Weights of a small transformer language model: width 192, no biases in attention or MLP.
MLP neurons of a small language model. Each row is named by its layer, matrix (gate and up: input weights) and neuron, and shows model dimensions 48-175. Each number is 128 + 32 x the weight over its row's rms, rounded and kept within 0 to 255. Numbers have three digits each. A neuron's up and down rows have the sign that makes its largest values positive.
After each neuron's rows, "fires on" lists the tokens most often at its 100 highest values on Wikipedia text that the model never trained on; "fires after" lists the tokens most often just before its 100 highest values on Wikipedia text that the model never trained on.

L2.gate625:107145079143085107111163157164160149147161125103175174106170076111153111068119090146072167122156063174102123187153130150160108126171098138156187105155103105133095158131160131065127112167142122096131117103175150105233077111101177150155175119088136121109096134093068137145193068091088146106119137074161123180098159151119104180198128148160155072156123097106126148112113104174116149089140
L2.up625:106154188128126137040118101147143105138112104128099189063096084133103085119150071159093128140202125167159093116195106152137159173130154116152159115121131157103110075143150087129136157156150149149144166104165110154120101153133164156140128132139165096080144157141142121166077173090094124134108139133110183110089150143151181102138094148112113087185122151125067133123117135110090193091120
fires on: "\n\n"
fires after: ".", " |", "="

L2.gate264:117119075158152078107110127151152154147102103126118175146117124124168086089168066113163102108132149151138089146112087099111051176168130091087095140095191092093137158204108117120154121083095169130101112167166088143116130180108144177070130133140071137121101127174097127125128116121169144115159136127174080102039136087147146177168181071132150177155148091140176129176147135108151114063158
L2.up264:096108167128143185166087118129181142132160144133121109102095121191093132077132127136118130096115175152092113101135161152134100091151085091159130156139207089120139100140113156136102094160166106143162153180116189100084093106112128122113087131155098184123123182100140131148135108162074110129170139122151101117028112094118145150204155149105060134145096086132089159189116080183074141095121
fires on: "="
fires after: "="

L4.gate328:100129167139180103083120123076165143081124091110135103107115109164119175130167152135178139186116171160139106090098105107108158132075096132067153091142174061160079085106062188184085143177079166153142161159089156136133092125112165155151106122138165095092148101117138147171136161090075143166127055098146148178186158183160157175158177118096096116110156097104134097126152159154106130177117
L4.up328:100100165135138127082097079070174177108162154133122157168115128132096123145147089112134136174103116192148080051180147089114168169091103137101122107188182079148085119127104132147095176130164106182132206159078144131166103145096153125138098116143118097149123104113113142137139147090119127151146070095071175099137133136103186202201116123099126165122151126109159128164191154172146127171151
fires on: "|"
fires after: "-"

L3.gate512:148072070071078082132112141149143158102109093158108125111129193151105070144186151148126123147176114182150137147201156141064100157066099182047174121045133101158082153172167124117129104124105111148121140140165089139103133153129136161151138064130129124150155170131153117146137108143076142172128155125129135165134122051155119162140096163140155141146153151127119125145128063123147112139165
L3.up512:122096147151095164150178073101113150201079120105128116154136096102094161126117093165127163106085102151133153060148118118157135082118115106134075127115091187100107152103133165115170125140105092123142149107137120162144126183132090128181105058149149107108152091127121108131075082095180154116129132140139175168070129104152120152138159143166145160090144137117098143119114119090203077147105
fires on: "-", "–"
fires after: "-", "|", " 2019"

L7.gate300:150108161079131103091163107143110183086167121151033129148134100153140166107089116113111129146088114240132133151104108153137093151151046072175126095087123102129094132091110110164086126153119110193077180123075068115134120122083113110095105068184127128093150142141172104092164154088122140073131093143155102124096197166062117124118102163120123127150156137117098111119132148154122148133122
L7.up300:102141145142110117105171154177121129112173138114149172122108099204110152131136160137116139103136156135095122170137156160147069167101164137086087114124118108116169147105101090149191118059043100133148175133139071100176140080080114114155121109160156082203157110147134104169148131127104142134114129105179154144095171176087125090125094158112090125152048178178059103144140152113083142096183
fires on: "=", " n", " N"
fires after: "\n\n"

L7.gate234:091151156149168110142092106088084145102117154129096144129156119064111156179128122127111155101126150131158118101118107148133125164175147110127069167105095073213173110152072082155156116083125123154120074140118108095117109058149133167113152139097158121142100203126088112091065177080126127170144166109114131148103135112130099129089111134161154191058121097129151161177187150129104083074187
L7.up234:140141185092123093185119180167118048110103141137151088067166077122157153110093135124096090175139156115130155122094126106130117186119179171159084182067097107156129124128127160149115161097187111130126106073118084083110118098169166181146130111130130120089149152154149185092102111141104134154133110101154090141169114117175119068136142134094094105133094123092108113144136089106153159139087
fires on: "  ", " Party", ":", " Born"
fires after: "|", "-", " |"

L2.gate596:112203130152150102099081136176082111143125165066113107147079149167160136208113112087076146126146120154178149130118159120067121138135115137078161144089086138125078148176131107117160200123217139108135158122158097138150105160091113132132090140190151113128110100189088131123135153089135077128130161105116135105176088124135116087159118115124143170137119116169142144126169186085176165090129
L2.up596:100150126091139138119114127082139137107117108084144132178140168148141084148116135169137138082150163113126127115167129130147153127095069132159157185138094097116143148124160087116111107088119111202093153164129134065192162233144188093123151114125124044083146155146158103200108168106212122150159117137096110143118152125140188136164146114107074073117127168168118162127109148171114097125132
fires on: "."
fires after: " D", "D", " R", " U", " M", " v"

L4.gate5:177117083168148153138128121117146140099139097106101120133161159197146158071086171080117127142131180130184133130134141127129095106123175113125110087127167179181121187094165162170139109092101142094104069074090089148153078150124128131132117138129135123131124138088209076154150083115118171129120173164189084108099174101102180134122069067109161140111200092046167135123135142134109152138141
L4.up5:130062119116145141069154062124129135103112111050136137118113113225076124144109128132121100165156138109153115058134130147158122138066106112074131164095091114132075135151182093146142121103086086179126128104139150108093125104127129129092206166158119124160130168187107048126134075111132132180144177100149118097119139099141140138113107118096152136124117155115148103187184094194158115091151
fires on: "-"
fires after: "-", "|"

L2.gate186:156101173138111104091143136131135145154153153119142161092104134121071170104130129130113125163223199161079137133211134115139099126084171213142150166106138109093110162156125144091105171156116124150091160121148133087148182117123166156201137113090128143129183148142206111129140124155057127126154121121150123141133133120216123138140157144107160144135140103113125172151148145128104118141200
L2.up186:115154151171143089132125156151062132119166191157126137102121150101121197094181149135134124092161110119137134177132088123144150171087161102131159118079116105122126161096118082098121104148156111144106165190120132158061138103113134152144163093078157143131140157152156149069156123130153095182135123176168183110138142151108157157072082124121175033171127116149067112171161127138139135110180
fires on: "s", "'", "the", "an", "known", "ic"
fires after: "'", " \"", "ers", "ines"

L2.gate575:113042134127162113108152142166156060126131123121152101090157161109150110153182070131156120100173105096102107119116148114137163147134073134132108071184114124098148109158193135155092167112169097117117113115161127077096120046103120214166090098159137089157158110091098179131119092151162100040133088146152206108115139128093112202128153140122126157133165095133210093158088119099129101186112
L2.up575:143086135099054091163119136112127104101156143179127091172129152145096098063110122138213120131122142165118154156127124198130136217112087130118120112151153155079100183168101100135089117092150071130172143157136151086126080113082135132168102127094105152195121165115111154090125127108170134162183116118170077146150102172140097098134120161144146130168126100154134179128128096161073113039153
fires on: "="
fires after: "=", " ="

L8.gate17:093168130189184136121105122144146145141147118103163114172185126106126144133120102169084112143168106139158112112141123138171097125136114132153172104141129184154056178138141164150176104067152146139150167093103170079156115142093172130157176119188164197107147133126037122154157112109151154128119119144037127193099149121189127084117141094132149134130122139081133193136101132143151140112116
L8.up17:084110106137170189094134093126141149075140118181144151137115144150066073103153156063142162133137151085144171060193120116138142120114099165125158097151129173154134141092171130155139093153079165146181132118149171090087171104112099172145095146102131157098151146107127141159117110176110148113156182094168100124078104134186151125129110180143124116114152059131120119062097149098176151165107
fires on: "-"
fires after: "|", "-", " |"

L4.gate139:122172145125079121122153151129095123096164069210169084122157098079136119147141129165122154111099150129170097133179138111053101147180086119107151083169167104096092126131122167125105110118082088142135124147143134106141110062147157141176135147139073151112144104098141132151082117109119146110082108105140138120101136107179138096100171146154226180071119091106093143147091078071112147140097
L4.up139:122134075128117066116159102172092123162149110155131143115080062102141124116155139141113068060140144127105125111170120143100172160159079148113193105147101142104166197125179130104151123096091086158098120168111102060151122108154157130125170132130116132177184138140148140135112161141131088172150120161123104097093146107170159150153117132192167174160157104036204084070083137098083140139132
fires on: "=", " of"
fires after: "="

L3.gate284:160182146156163076095174149188059180166145118125170090090100168117157186078094167139118126111165116090128129092184134100119070139121133153155182177102107104143138114111146141148157184145109105152137154166105149156164105134173172119166127152162094142147143120122156094134181131152154149089157217154153135121105134217110214182112159112084139167095171133081133140134142126164109151143147
L3.up284:161121102144043116182136143120110193033108129152186108113114113095117108189127175054153174127091172166166142118133092151151140147159208062149109187160127114121142126166193181134185143146143135139199134150126156127112065153136059141102077095147135102113126166127083147123126111130100137092116119125096172126122137110066133184105149056107146120079164103060138148119125103092050116125116
fires on: "-", "'", "It", "amp", "mp", "amb"
fires after: "-", "|", " d", "\n\n"

L7.gate396:120100096145133172087157136123114156079110126114149125184078146134160188143090136126101144145069145193144106142117157133153073115108080153202099152146179151115154168179113140128093055109169136156145154132123040115103129154122112108092128072087106123123100071104136097191144118132121168072082109055133075166132137129052135134126199190100116117155144105164128138169137110119175123126137
L7.up396:108120130169102178079053086121123145195192134144047135157118055153139122120104099193170157114104154140141105191135128164162127130129136203135171136136147090134092125101157139162168123113113073145112117109155100147127152167116105141143146149076120146157151137127128147145064175090140092132079165124105075134074146109099119084184163146161077134115079124145101212167118116136158076120143
fires on: "|", "\n", "\n\n", "-", "="
fires after: "\n", "=", "\n\n", ":", "-"

L8.gate156:126057169181187121174177168117132099165122124150126207155172115176163102150116105175098179145212122119126156161140151135138140131083080188096130117180131064145157135118173202134180123156115117084105145117203165116112118098153113119120107131098111140154108143159133083087102119078112150090130097089149135145123138090114124143092125081178100191165118123112120089096111130161081115120170
L8.up156:121162140100145079149120160131077181161129131168147122121094110122155154153077159171106187169144160132225108174140158128141117142093156181122104127141126122095125066105093122107105089136097129112142089142065075144148139097163177100132127103127170130180112136153150150138119156149162138174096133095119096173144163174186149134131124132113050141176081197093185129142056110130111169101143
fires on: "-", " re", " Ben", " Pre"
fires after: "|", "-", ","

L3.gate394:120091123129158119076123113125105178111121177094133106136114113124156135091142089096147112149098122124113151143197049176073121093117126160109101148124117143108127156116158091146099114161085150163132105119125165123069116116139136157082123082072080095154067198120104105136215128158158160123176147110108123140150138088192131144180129126102078136119177154182134141157167138132132141115106
L3.up394:209134088086123181111152120186075193118092126142139135091162082118075085132131178160145105134171135208086124158152109184066157070069129054096091141124173102100109096140143092102092104132114153134145144138094106136137126134154089114188097163094118135116198121121129119068128142117168135134106100107123112135129151198138083154153164114124055135085069070094159122211134072122128137131180
fires on: "–"
fires after: " 2", " 3", " 1", " 4"

L8.gate483:098112159134090158102175088116098094059104158113137137171132152093113172122125114148162082110130138136069139077113203151101130114169140186155176141174179181151111114102128086152071142099110183172132089147138133175100140077130163136108106184173119047080122114122095161104148194103155106109135146088202132117172148111105117152125171157142148134146117136144126070119091118119144172147156
L8.up483:148205133121157123078120141140177149234135123109172093070126121080167099136145090151103075047076146099129111119156139090139132084144181144103109153104187084140122104157107179125118136126110198112113091163159137183149150102177141170175066106143096103138140146131138161154103166127075160191114138201104075113091116083163129159093140143093094159095121071126135143161041119134123173128096
fires on: " be", " not", " are", " longer"
fires after: " can", " is", " are", " was", " were", " no"

L8.gate32:156082107130083157096147125098143117089100110090158156111117125140169150097148140152183129162192122110053072151150153151089085083099115106128114080114100171157157153138106162102137052156192179182129141107155114126066136151166088123152114105123175112110144088164089076093131113150134187130118130172179167141161132121138176093080155141107112104085115160078166146097138174141133161113100
L8.up32:091115176118151129150121116089134112144109121171138135199206112156163029135135176144176100114110099094146135152137179117157097105109099138130081159215104159153098115118127163066190171131127121124117101145131155072092156130099093113089103105155109067169127140107154154119050106134170078100125131128125111116132164122170102118141041127131135105080135129135090101155131141153187148113166
fires on: "se", "do", "he", "k", "c", "sc"
fires after: "Le", "ur", " Cal", "ipe"

L8.gate608:173150051158087133103100151162117054080175107131183048156141118095073097174134116117127116116092089183119125078097074076105082154088131166100111137136137111128153136141113141132151162115053146118088105131123093144170166179118125137114093071128172167178107155118081173160064097087157104106080132118172157090121155147124074102148121150192136112087086166114127126121134119237151089118126
L8.up608:182142139190083140088134133177138125120131155102144094097161152106091157161144134102189113147114144139145099120132094136108077181095150140142113163140090096098087067154091158146117111075135131090095112116193165092136205165124187173078134140115107150098149124144101142121119153139075158116175178077194103132189127155089079152129097136150170118085070158133167098150151115148145107133121
fires on: "1", "0", "2", "5", "4", "3"
fires after: ".", "10", "×"

L3.gate316:142137077143136130168162170138072150093127173099144075115196138106088167159146122085108075106133165118136106141118123122141113134132125085085112141085155110111104095190139135099108143108109134041112072188124108124089095185153106114111154145172113124146140101099150167116111144180142135096070080054175122066099128110167087024111107088127157130082131156161119152173130156111169121156155
L3.up316:128148141090083173067141146178155181116152099161133144123113114080073145201175126176083122105117162122130081056149123103089120102148138114118132123167113090166021152102092131150161102161137079105067058126125113150120153197105084160120096137101175102142102138160136128155126088119189149159169124096140082089185152134128121131144084134109103123079098047102140152140118086093125090106168
fires on: " =", "5", "7", "9", "0", "8"
fires after: ".", " History", "B"

L7.gate448:147110134089133107136065109109085089121111120104137130114104141132114172226111049148114120141114129148098121126093077104134077094102141101140136016107060165161098132106208116138147148101114149146140178172144140103074039100132142163150096121133041147094133084110100124076158125140130124105124151104177192128103103111119115073106154163171124051169121116109146122129145170153105135114128
L7.up448:121096148156204111093127117140065139153147158161153149151139115096131154093157081131101153105182103033137169173117146134131133161150109162107093120146128116099110134093157160116176094094078079119150147117157195106135114087153135140115118142168200143171135137063120068124141105117203131096222140098122188132130161156134144103130136126158172091146119094099120170071149080059163181142143
fires on: "-"
fires after: "|"

L4.gate31:139151082141085063089099139082116169072127132132118206116150142109078103130118120149117124131125152133156094147115122082133108181143179162172127121148125171134122143102178179094115150094130137167143092105128160109134097101108116178106113100094179173127146129114164133163099142044160201113138148107150108145144127121149121144122124058112146060111069150055201110141121133151132072169199
L4.up31:153090116153093144073123135184129131117098122082123146143068107143072136080108135171148129111144100147152152160191101141120134084111162130097109095200182153099116134110116127107096145074128095092128175145091151139176132096165140174062095091102155055089146112145151130172181123121145084106105122136173200127097058114120075109133124125095104142167069111111129079091174084163155110170133
fires on: "-"
fires after: "-"

L7.gate588:093122163134093134146179117120171131100150085140109134136133083147093206104175060173120094098069136094096091120134123153157077096092087150204098103079175174045092212159132089120101054129097141149144168123137171126126089176039117137095103172120138160144141125121139119077139134155111181129138120133145113132139105132128179114159133140152120102138123066114105112187112125152128137093147
L7.up588:118117161116088104145170124114081196111140063103169135127161140057133167129121079130132122122084171099103105061145139102122138149130077065141081079123177199122166191114150075126078164130093118118118176116204185166160142134133160163114119107108067111173169115150147090143107127084115120158164120147119125167122134090102158169142135173171098162167058117142091131150140151081163075067086
fires on: "=", " =", "ce", "po", " History", "History"
fires after: "=", " =", " res", " counter"

L2.gate364:151079100083106133128144127135131130128128136144176090115189101141132083145091108113136171123103111157199192152156135121144084079166168087125129081155140113055144149089162132200088147199119107165095111095111137113146103161129149169134185155101084142139148140155157127108137130118126098087136113145158110084086117124118131150089148083176086166130153107116094057100112147131081100120172
L2.up364:076128156200092128162144115092150111101136099181101146121141075123144152122120124120136114137192126178123136163105143117142116153145126128158152099142117141161104146131120153152132120089182109134154099103152145087191113168064115186153130103127139101103194162123125116064128128133146093142119062162101131123105112154128119182114113145131096074125123090122171167156170098163113107236135
fires on: "=", "ho", "po", "um", "ab", "ta"
fires after: "=", " ass", " res", " circ", " met", "mp"

L4.gate132:139085126077155108122149181126145095128198179122079094081120123153161131105135153157080185099157137120135205140162132112165120090121088077150103083149152119139185121159176153103105097141083111114161203173082148115101155119131147166122161078149116153103126145166095138166159115104145132085099096139090204176092096129134066100145159140138165107124155084113129092151157150094102193100131
L4.up132:104104116049103101131170193112123124154145114204153121096110126183147108164115184184074131150084126135157170087153086092118140153150152129114139171133150142153125114116160192121117135144109149105131135177087121168106178154065107154092125072110126148084137111150114143089124133148144166201185174138078153114121151115153120158108156119094120116138127103119152090161127140158070133130138
fires on: "-", "son", "ey", "ter", "ver", "w"
fires after: "|", "per"

L3.gate106:180113208138160132108106114145121109131043151156115137109164117170084117166083083120102145113079117200135102127182140130120130158125161124057159070131144142171073141154146068124210160162125061123086119126108128112109153145180154163127120096159150147118125110146160130149168130158121149182109107104159162149102091082130121094096111121104130149160113182103162125102114139117143115136172
L3.up106:127072102081097166156093164192097140147164093104117091126125085153056137135144175140142187137173145159161099137119191186116149096085143096150115130177102092141083142193144129156174163148169113120141114152145160071149123148155124121171099129126075145120135121112148124115159108126194090178069193138097120095124115136161119090152069118162133089162113120098059107097114106146104104095141
fires on: "-", "imi"
fires after: "|", "-", " Mi", "lad"

L2.gate208:081124162082159100122087138158071111115141150159122101097122142089140124150075111071089171157150113124069163143096099142154113171104177112149159171106117132156134126087146141157140111141155109119136087157095160153201114060137114174172109150122081107132141090138170113145129155066092149227114160176125169152098116087140135130067155152109133117126151109110127111227137139183136061079195
L2.up208:178103104066115105118173110078102141144110150089141154142153131099105180163106145156101143129072129149151127092109168128200058145126156093135194086172148127153139132093152106125150164076153103120160171130127082216148120128106136130116105169176135140119138100148103094120130128152104168085132114139066139137111147126069114164131092154146138182082175173054107122125065126106126092132158
fires on: "-", "qu"
fires after: "-", "i", " Saint", " January"

L8.gate245:127088135149139091124135091158097136062127122125125131100115096173128181123118116135163123052131143111144123186173182138145209134140118123079111114050099191149138134087121098127099140142135137185139124095124202127136163096151155168130188122114106147102153136092120108182133039130156136090115077088130103131109156117158115139195146121152143129135097142120133060155064107167093141060129
L8.up245:152111123159199124146138093108142141094129085161135150089152136201126132153150101152133096103142082102145155169126171150134119161122099131054115130140123141083133126151129099100110127088110135192151129174122107119120161115154124138152139110140090193207111164102092086155161161041111100118063071140086142176132167173082129099190105186151141103152141164175105130127112120129130147149125
fires on: ",", "^", "_", "=", "-", "–"
fires after: "i", "}", "n", "q", "m", "A"

L2.gate393:088142138124166093132147156132160115151142156115132123154116139152128131142123113122101174146138121125121133154125184137134172129140096141125153100173146115127127134116115166196137081172130120077144156157108075112206101174102134152148135068118128127123174097134082143165077160149167206078096112170193130109141178122169171118147093135139130164126183116115222139100162116114111116160073
L2.up393:081133162157090106164174140072086108155143092110140148175128157096116116132199119116157118121090130139157138119130081086168114121089137117183122130146197149139175104171104101184119146148153116128175118152113128107125194111116120110099136150145148156147146156131123081127147096094086110147159083135064118124141140146164126221131110160095089151162151058074104155133103187093181161200121
fires on: "|"
fires after: "-"

L8.gate395:090096178101071142175135147168071169089158133168161105098140117185092121114158174103070067136078118183075164129177050147178115127121140152136121090143126155109246152132137141105148100100122116152124124099134124131132147100121159177126160052117115144156146106125190150134096125190166088099135084143115186133140109107127091149105132109172149146161120085116147084115161095155140139097137
L8.up395:127091170068116160196118179179102131110128125189089135092126183175182126119117122141147067130082135170094103122114101079115108142092148130195085085118125116111151167127137102145073124111084132156202121099120120137137114124085104124130128133152135099143135146022086084123158093108123122106123144137142125123098145103133180127131095174129127199137122180211104141174126190114099168085111
fires on: "="
fires after: "="

L7.gate593:184089155140075125177174144144146082151138128031118114134115163098116134105145072100163127168145175126114128112102137080087088094141144182170136156147134083158121138137086134130128086095150117157115099127116142137143107133114096122159135140127217141137135090137181141169106135075171141086201118087082096162104195171148132128142124077119165152076125177109125093169104100162162151152114
L7.up593:140157146088112133151109068200134115122186076136125182159188157130080144160147119175113125142122097145184142093117080083085115150109143129123106089142075141141108110185102093103122093124102108148102109081087100070167107119069128188144145123092091160106127126182132162097157141129155073122134103166127179134095117100111127173073130084128133136103060115129093086103080087154138176157167
fires on: "="
fires after: "\n\n"

L2.gate27:159160155147107067167131090129108176104113138153110070078165115138157161102125084119136108119173128124159127071102155135076129163102131131104129092184090145096123137118191127094079112150131132137117172168105135100131156163096126165070130102114114125113128139142168179105129111092169097097165080129123148136077173115146131105056097127120082125130126158185100117123091175122076108202161
L2.up27:109086166142154095184127129111165126097122157154127046124116112167119114116117135073172198133134154100153159121124125100090097099178109108107051123185198150118079133176178114121110160106139153111149116106130177097129101132158147175140154099148153133143116107161120100134122102141142128094141099131141078129163118168102178194135094113182119086151139119161126121151196125153026205152102
fires on: "="
fires after: "="

L2.gate561:113121117154106127136049164125099116139150138100076142146123142126083172117136151161047090131139199128086161184170086166080154151184167121154123126110175133133121142081182097085118121208152120116108113161100110140094106128133106171092140140077140124138097136127078097174134119101114115121112201146149154121177089124136081160076123126105144147223145084182139170174117115098139119109091
L2.up561:122128151106093131123099202098113153140107120150119185119146075092138096126114116153102133114110206100146133135121135153151122156192180130175129177072140079124143147102077181172133148187132146178139126134071143112130029172157100144131134119139149152115079133147104093143156137109098110095138139128151169126111151104080071121072119121171122130151105167161141186150154066087110159074115
fires on: ".", " .", " conc"
fires after: " |", " 2", " Jr", " 3", "|", " 6"

L2.gate594:125136160097141055118154125130111091116132121107111147018115123146123145177167173117140126116117050064121077149072168099148113192154070119119177141086107090182098122133105140163120062135152113150125120206135156122131088160163142138197109074145140109080167175110126142165184145126201079132126085109172156058137089155114131184163139122142151106147105128101141120065132107136150093137135
L2.up594:094178093156141160103137124148119176165090150135141113092152123080116092120140089100129067160144170113145060150098129105186068179105079132078077095122137158158160103147104097153150093140168127179094127159137120093118121150131125167152134125136173135080102166137139146202142073100183102057150127167116102063111140123151163125152141090138112110077190162114106102065159096068133118129121
fires on: ".", "et", "ut", "if", "acher"
fires after: " No", " P", " sp", " p", " pre", " Sp"

L3.gate413:100116074136134163105107122137099072105085143091143079119103121179138108130116111063121114072140103149083120086145200166162150141143133159081183120115110130172185086166155149126183092077134152117102140131164115102115099137119166173120144126108090094109123146156145141170108148159159142109151186178104135105128108134132134136141098167163106174079115149091159099139084145189139190141096
L3.up413:085179200117094120134138115126074154190141103078179077116175157099159103104114165107087114174154124165135119082149153088125131121113104104082124097063118141104112084185102101110083130122131128143140091118135129125136158139192088172169155138110149126165154128177127100138131103139123141101076146154200147102111147093186140117120136071148133172160141110132191120104167074159104157142122
fires on: ".", "K", "L", "R", "D"
fires after: " R", " M", "M", " U", " T", " B"

L8.gate638:151200105119142137111115143114099132117173054153162160136198176163101089119039190183111134138131119131169131047146175046115087148122113158158110161061157082156077153139174137140136163185167210184110131123115144107130130080146111125100154143154191116141116162130125152135100136105180094101143134093134202095123207158204135142152095114143103107136188116101150112164140148079148155159091
L8.up638:143174151158159071108198128123117131179086121101148099176071176160173083138105104088122109180189147120108113141125109121171108152163127156138176161092112129166099157152148182161200116115132178179214151169115114172070179102113128155117135096132129107112174124141146090134141134182181063146146162125176075087049146104102149112104139101152157152175149134154112134144081090164097095153163
fires on: "-", " |", " March", ")"
fires after: "-", "|", " |", "F", "."